{"n_layer": 22, "d_model": 256, "n_head": 2, "n_kv_head": 2, "head_dim": 128, "d_mlp": 1024, "vocab_size": 4096, "activation": "gelu", "norm": "rmsnorm", "norm_place": "pre", "norm_eps": 1e-05, "positions": "learned", "qk_norm": false, "attn_scale": 0.0884, "bias": "qkv", "tie_embeddings": false, "parallel_block": false, "init": "normal", "init_std_qkv": 0.0464, "init_std_o": 0.0, "init_std_up": 0.0464, "init_std_down": 0.0, "optimizer": "muon_variant", "lr": 0.00931, "lr_mult_o": 4.0, "lr_mult_down": 2.0, "beta1": 0.93, "lr_head": 0.00877, "grad_clip": 2.0, "warmup_steps": 200, "schedule": "wsd", "decay_fraction": 0.654, "decay_shape": "linear", "final_lr_fraction": 0.0, "batch_tokens": 131072, "seq_len": 512, "doc_mask": true, "train_tokens": 464700000, "steps": 3546, "dataset": "wikipedia_en"}
MLP neurons of a small language model. Each row is named by its layer, matrix (up: input weights) and neuron, and shows model dimensions 112-175. Each number is 128 + 24 x the weight over its row's rms, rounded and kept within 0 to 255.
After each neuron's rows, "fires after" lists the tokens most often just before its 100 highest values on Wikipedia text that the model never trained on.

L11.up991 [121 118 100 147 157  87 174 114 152  99 137 142 142  92 122 141 114 112  75 156  94 193 124 117 131 132 110 112  97 113 109 135 158 119 119  99 146 124 141 152 142 206 163 158 181 118 130 118 138 120 169 116 137 168 103 105 145 133 147 149 144 127 119  92]
fires after: " S", " F", " R", " c", " N"

L11.up420 [146 106 120 122 153  95 119 115 102 132 165 139 123 123 149 117 104 155 114 116 104 121 117 116 105 164  95 141 112 128 124 135 126 132 143 112 111 114 129 152 164 115 180 130 137 108 133 188  42 104 145 137 115  95 140 151 125 112 158 186 139 115 100 120]
fires after: " D", " R", " F", " Sw", "a", " H"

L17.up388 [155 135 155 108  65 124 164 120 103 109 183 134 124 110 116 116 108 141 125 142 107 162 128 157 148 149 167 105 145 125  81 108 124  96 116 171 165 117 152 150 138 112 111 161  85 124 134 197 134 138 167 137 109 132 112 151 162  93 145 110 104  94  89 102]
fires after: "9", "1", " un", "os", " Dis", " well"

L11.up410 [143 151 168 119 152 144 116  97 122 131  95 129 143 113 140 110 115 102  82 114 115 105 112 114 144 102 113 134 129 121 147 165 119  98 121 112 108 172 129  84 136 134 119  98 165 101 115  95 121 144 113 135 130 134 139 129 102  84 122 135 119 105 141 144]
fires after: " at", " At", " near", " Ear", " a", "p"

L11.up955 [120  98 113 126 129 171 100 105 129 106  98 126  92 124 156 156  88 119 140 134 112 114 137 122 118 144 112 102 144  93 129 116 119 170 157 119  90 123 111 112 126 175 103 124 105 131 136  86 140  61 101 151 131 147 123 168 124 109 123 101 159 151 143 114]
fires after: " al", " Al", "-", "f", "ul", " El"

L11.up342 [118 136 137 139 114  81 137 125 149  94 101 102 141 154 149 100 106 133 151 158  79 130 144 127 134  89 132 124 137 111  94  84 104 104  99 137 145 148 130 117 160 142 167 143 160 126 132 114  97 155 114 121 133 151 132 118 149 144 116 137 148 131 108 122]
fires after: " a", " A", " b", "A", " ac", "th"

L11.up168 [143 116 125 110 133 134 155  95 145  97  66  95 141 142 161  73 125 156 110 115 130 173 130 127 104  94 111 138 161 136 147 122 139 151 144 168 121 129 143 132 137 133 137 130 118 143 161 127 124 152 120 103 145  92 121 122  89 122 158 141 109 125  94 154]
fires after: " B", "b", "op"

L14.up968 [120 144 125  81 124 142 115 117 143 124 133 139  87 131 134 107 120 128 136 168 113 108 149 152 118 147 130 165 148 141 163 116 164 119 122 143 146  87 124 101 144 133 106 159  92 115 115 148 190 137  97  97 157  94 114  94 144 127 145 167 145 118 117 170]
fires after: " H", " C", "H", "C", " c"

L18.up714 [126 105  96  76 123 158  92 126 113 141 134 106 106 135 131 131 147 141 147 179 157 134 122 163  94 110 139 139 120  80 117 112 144 158 142 109 130 128 145 132 120 110 101 103 127 181 134 132 135 127 128 149 128 154  89 121 157 137 128 124 127 150 149 182]
fires after: "9", "0", ",", ":", "."

L14.up552 [137 126 140 134 120  85 193 140 134 116 116  68 124 141 151 108 129 117 132 124 143 104 140 147 139 174 119 134 121 127 115 157 180 123  98  88 148 123 149 144 170  95 142  84 120 158 151 109 120 152 146 120 164 141 156 123 115 120  88 123 124 179 163 164]
fires after: " G", "-", " B", " b", "a"

L11.up848 [183 125 114 161 124 134 115  85 130  80 156 134 100  99 129 136 113 127 119 116  98 138 125 159 140  71 109 138 163 157 129 104 142 195 145 104 113 153 106 162 163 118 129 147 102 138 101 121 142 180 118 130  98 115 128 169  93 157 141 111 131  99 112 125]
fires after: " d", " int", " St", " att", " ", " ext"

L7.up824 [ 63 107 145  95 127 120 125 147 142 113 150 132 138  91 149 114 121 125 161 127  51 128 179 134 140 126 127 106 206 118 110 148 109 161 160 132  99 149  89 126 150 133 103 119 121 135 117 140 116 167 120 141 116 159  88 110 136 132 139 102  68 115 107 150]
fires after: " (", ".\n\n", "==", "-", "===", "==\n"

L11.up537 [164 129 102 114 130  65 156 138 124 131 150 119 118 105  93 101 127 134 147 167 162 129 139 129 136 136 109 122  64 134  76  93 142 122 134 120 147 116 110 130 132 141 100 105 146 118 136 116 113 131  97  98 112 159 103 147 113 127 111 106  76 122 112 140]
fires after: ",", " to", " not", "0"

L11.up636 [143 180 150 130 126 140 100 171 178 135  95 115 101 123 193  86 117 107 175 113 121 191 115 103 126 116 141 125 151 146 103 130 145 109 167 145 132 126 101  87 175 128 121 133 106 127 116  95 109 139 117 128 143 116  72 144  62 106  96 156 104 124 148 104]
fires after: " b", "b", "et", " st", " bl", "itt"

L11.up145 [124 110 151 105 105 150 123 146 144 144 142 119 157 147 165  85 132 159  86 145 122 139 131 116 134 121 165 133 110 119 129 136  85 145 135 177 132 125 153 122 117 136 129 113 142  97 126 111 148 124  81 134 145  88 108 162 118 155 115 140  99 140 152 151]
fires after: " B", " R", "er", " b", "ro", " Bar"

L17.up933 [114  99 133 131 138 144  99 126 138 143 168 142  57 135 122 143 110 102 143  74  98 104 151 157 103 130 140 103 162 122 139 168 120 133 104  99 143 123 150 145 101 175 129 143 101 114 137 107 110 182 170 109 136 116 105 173 137  97  71 125 149  91 123 143]
fires after: "1", " (", " "

L16.up779 [107  93 151 144 117 148 150 144 145 152  93 168 131 107 132 130 129  84  84 144 100 131 129 109 160 150 148  81 173 110 169  90 133 133 159 135 140 141 136 115 166 162  95 155 144 157  88 132 134 129 128 118 144 124 123 134 131 136 153 165  84 139 156 142]
fires after: " in", "In", " In", "ib", "6"

L18.up701 [134 103 144  87 155  98 142 143 132  70 148  87 117 176 157  97  99 131 124 117 131 146 145  87 127 160 132  86 108 131 105 131 185 103 102 148 124 104 125 160 117 126 146 157 111  78 130 168 113 111 163 106 115 168 111 146 145 131 164 131 157 159  95 140]
fires after: " to", " I", " not", "I", "'t"

L14.up940 [ 91 101  93  60 105 138 143 154 134 143  99 126 155 124 125 136 138 104 125 122 123 118 152  99 122 109 135 138 162 136 124 113 124 170 151 126 157 147 125 109  99 155 106 141 109 176 151 128 143 121 107 112 170 136 109 143 143 150 111 142 135 129 133 137]
fires after: "9", "8", "iz", " All"

L7.up540 [134 101 151  73 108 117 112 148 112 119 127 128 129 128 154 126 149 144 111 144 127 160 117 143 127 111 133 136 131  95 136 157 138 162 138 126  79 113 127 168 147 142  99 133  94 150  96 160 119  97 118  89 104 127 170 132 125 114 109 165 165 123 175 168]
fires after: " C", " D", " B", " F", " Cast"

L11.up871 [119 134 142 105 158 136 113 117 143 140 147 151 131 117 127 128  74 127 127 145 137  80 129 106 150 116 114 112 175 130 126 186 178 133 175 120 131 158  79 112 147 141 140 128 131 127 101 143 136 170  97  93  85 170 101 118 109 155 111 139 146 120 125 122]
fires after: " Al", " Ab", " al", "f", "."

L7.up145 [162  90 132 132 153  89 161  98  82  98 178 118 159 134 122 138 187 153 138 106 110  90 158 132 121 129 126  82 137 139 148 126 129 109 114 112 123 100 131 108 129 136 141 128  93 181 131 121 131 160 120 113 158  98  90 105 125 139 168 143 136  87 147 129]
fires after: " c", " C", "oun", "et", "C"

L11.up205 [109 125 134 114 106 135 103 112 109  98 121 144 108  92 105 122 145 135 106 107 155 134  98 143 116 154 156 142 177 113 159 138 124 143 109 115 140  61 101 118 121 158 121 154 162 144 147 125 143  97 119 136 146 123 120 120  82 126 126 114 132 133 114 143]
fires after: " the", "–", " b", " R", " el", "s"

L16.up14 [130 137 114 124 148  70 139 121 120  82 161 143  99 119 161 118 144  91 103 165  87 121 130 137 154 102 103  97 148 166 110 163 125 120  98 139 105 123 153 131 128 121 134 141 152 168 127 163 115 131 173 139 146 143 108 111 140 116 137 141 106 106 136 120]
fires after: "0", "1", "2", "9", "4", "8"

L7.up952 [ 89  76 116 122 117  91 136 124 137 117 131 121 114  85 127 111 135 150 148  97 100 113 128 138 112 136 136 149 124 169 157 165 160 133 103 156 147 130 167 149  91 137 146  95 108 143  93 102 137 157 170 171 150 170 137 130 151  83 146 118 130 146  93 128]
fires after: ".", " Th", "ec"

L16.up330 [205 114 149 129 130 135 128  91 120 160 141 106 137 149 105 111 134 100 126 120 123 116 153 141 142 168 146 119 145 131 126 146 150 130 147 169 137 142 109 135 135 149 151 145 104 154 138 145 111 129 140 103 103 139 100 113  96 150 136 157  91 202 127 131]
fires after: "och", "m", " Col", "3", "am", " Mat"

L16.up634 [129 148 159 116 119  84 133  78 103 165 151  86 118 130  94 114 131 117 108 126 153 137 156 148 153 127 137 109 127 131 134 119  99 179 140 129 126 106 146 154 113 166  87 119 113  79 100 144 103 162 123 115 164 110 155 110 122  91 154 134 178 132 133  92]
fires after: "0", "1", " Y", " w"

L7.up502 [156 100 115 111 166 150 143 106 142 159 113 115  55  87 115 108 132 156 120  86 137 105 131 109 157 154 111 114  93 125 142 115 166 143 149 147 142 116 105 143 116  71 136 157 151 143 153 164 121  99 136  86 129  96  86 109 169  98 125 119 122 166 113 176]
fires after: " H", " E", "f"

L14.up978 [122 123 159 114 127 123  72 169  76 144 144 109  99 118 153 120 112 145 161 154 136 127 151 125 108 119 135 145 158 100  93 150 129 147 159 149 157 124 153 141  80 173 128 126  96 124 163  88 103 149 132 117 160 138 153 148 124 142 134 135 156 139 108  80]
fires after: "0", "9", "res"

L7.up81 [152 137 110 159 122 113 132 117  81 120 158 147 152 111 155 101 142 102 150 152 125 165 149 134 152 106 112 127 107 178 144 119 113 136  89 121 157 127 148 121 131  95 125 127 108 138  97 154  94 128 142 158 142 103  95  98 132 113 122 176 152 163 132 145]
fires after: " w", " f", "W", " W"

L7.up796 [137 170 123 101 118 115 124 144 117  67 129 110 108 122 120 149 162 118 144 160 130 138 130 129 142 158 103 118 144 146 106 152 117 118 115 159 104 135 132 147 116 146  76 128 167 146  94 181 115  84 118 115 160 129 135 126 106 115 115 107 157 111  77 138]
fires after: " f", "re", " re", " exp", " de", "v"

L11.up370 [135 166 102 143 123 142 121 103 139 134 125 112 131 119  86  99 159 148  83  94  77 113 134 130 118 134 124 139 114 105 108 133 142  92 170  84 144 107 152 117 143 172 160  79 137 134 112 141 103 106 152 126 144 157 139 149 115 103  96 130 138 114 114 150]
fires after: " c", " C", " r", " R", " sc", " Pro"

L11.up62 [174 134 114 119 117 141 102 116 126 112 148 119 113 100 113 113  98  89 181 187 120 126 139 182 125 136 129 117 120 115 151 113 141 127 132 127 108 133 119 109 128 181 143 135 131 114 124 127 124 103 162 157 188 141 114 123 146 157 125 129 146 151 129 142]
fires after: "h", " H", " Sh", " sh", "j", "n"

L11.up195 [159  86 179 131 110 110 108  81 136 146 130 142 158 103 131  89  71 128 141 157  95 182 157 140  94 143 103 153 171 106 134 113 145 145  97 160 146 122  74 135  93 109 102 124 104 170 134 151 141 114 137  87 124 119 139 116 133 107 160 114 174 101 135 125]
fires after: " |", " n", " Y", " L", " l"

L11.up751 [ 99 115 130 123 119 112 118  93 149 141 137 121 130  80 138 154 153 147 161 133 167 135 130 134 122 114  91 155 105 137  92 143 118  98 120 133 154 158 144  98 114 141 116 135 117 133 117 127 101 140 117 129 128 122 126 125 144 128  97 149 141 162  83 106]
fires after: " ", "0", " un", "1", " inter"

L11.up844 [152 153 144 166 147 145 103  96 133 153 127 194 129 126 127 108 115 144 108 133  95 140 166 131 117 133 152 106  96 150 150 106 133 136 135 157 114  96 113 118 160 154 139 138  94 130 111 160 150 145  47 124 140 139 166 148 115 132 158 149  77 130 111 154]
fires after: "c", "ac", "ic", " c", " C"

L11.up290 [133 127  91 140 175  93 141  82 102  91 123 140 149 111 101 137 138 165 132 153 159 123 137 108 116 140 107 140 134 120 136 102 131 142 113 114  92 173 135 119 105 113 141 120 123  76 143 135  89  94  87 116 134 121 129 157 132 135 113 159 123 136 123 114]
fires after: " C", " Al", " U", " al", "inc", "uro"

L11.up174 [133 115 175 152  98 146 112  95 149 132 143 107 110  93 103 104 121 136 103 145  91 147 107 129 121 137 135 181 142 125 152 112 148 104 155 116 155 101 157 133 123 173 139 131 153 110 142 142 146 155 115 146 130 160 179  98 126 163 126 121  73 118  81  78]
fires after: "S", " M", "M", " S", "B", ":"

L7.up385 [128 118 136 105 123 160 116 101 172 126 122 152 151 139 109 104 139 142 162  95 112 145 151 130 144 128 120 122 156 127  84 163  99 115 128 103 153 137 129 145 131 180 125 121 144 152 153 139 110 144 117 151 136 174 102 144 155 128  84 136 137 100  96 141]
fires after: " ", " (", " un", "-", " inter"

L7.up760 [104 149 101 127 160 105 161 108 132 108 150 138 156 136 166 134 119 108 128 136 103 123 153 162  89 150 155 119 103 172 112 138 127 147 128 148 107 149 130 148 115 169 167 124 135 148 144  85 164 146  92 129 140 148  98 175 105 106 151 118 141 134 118 117]
fires after: " g", " sp", " acc", " %"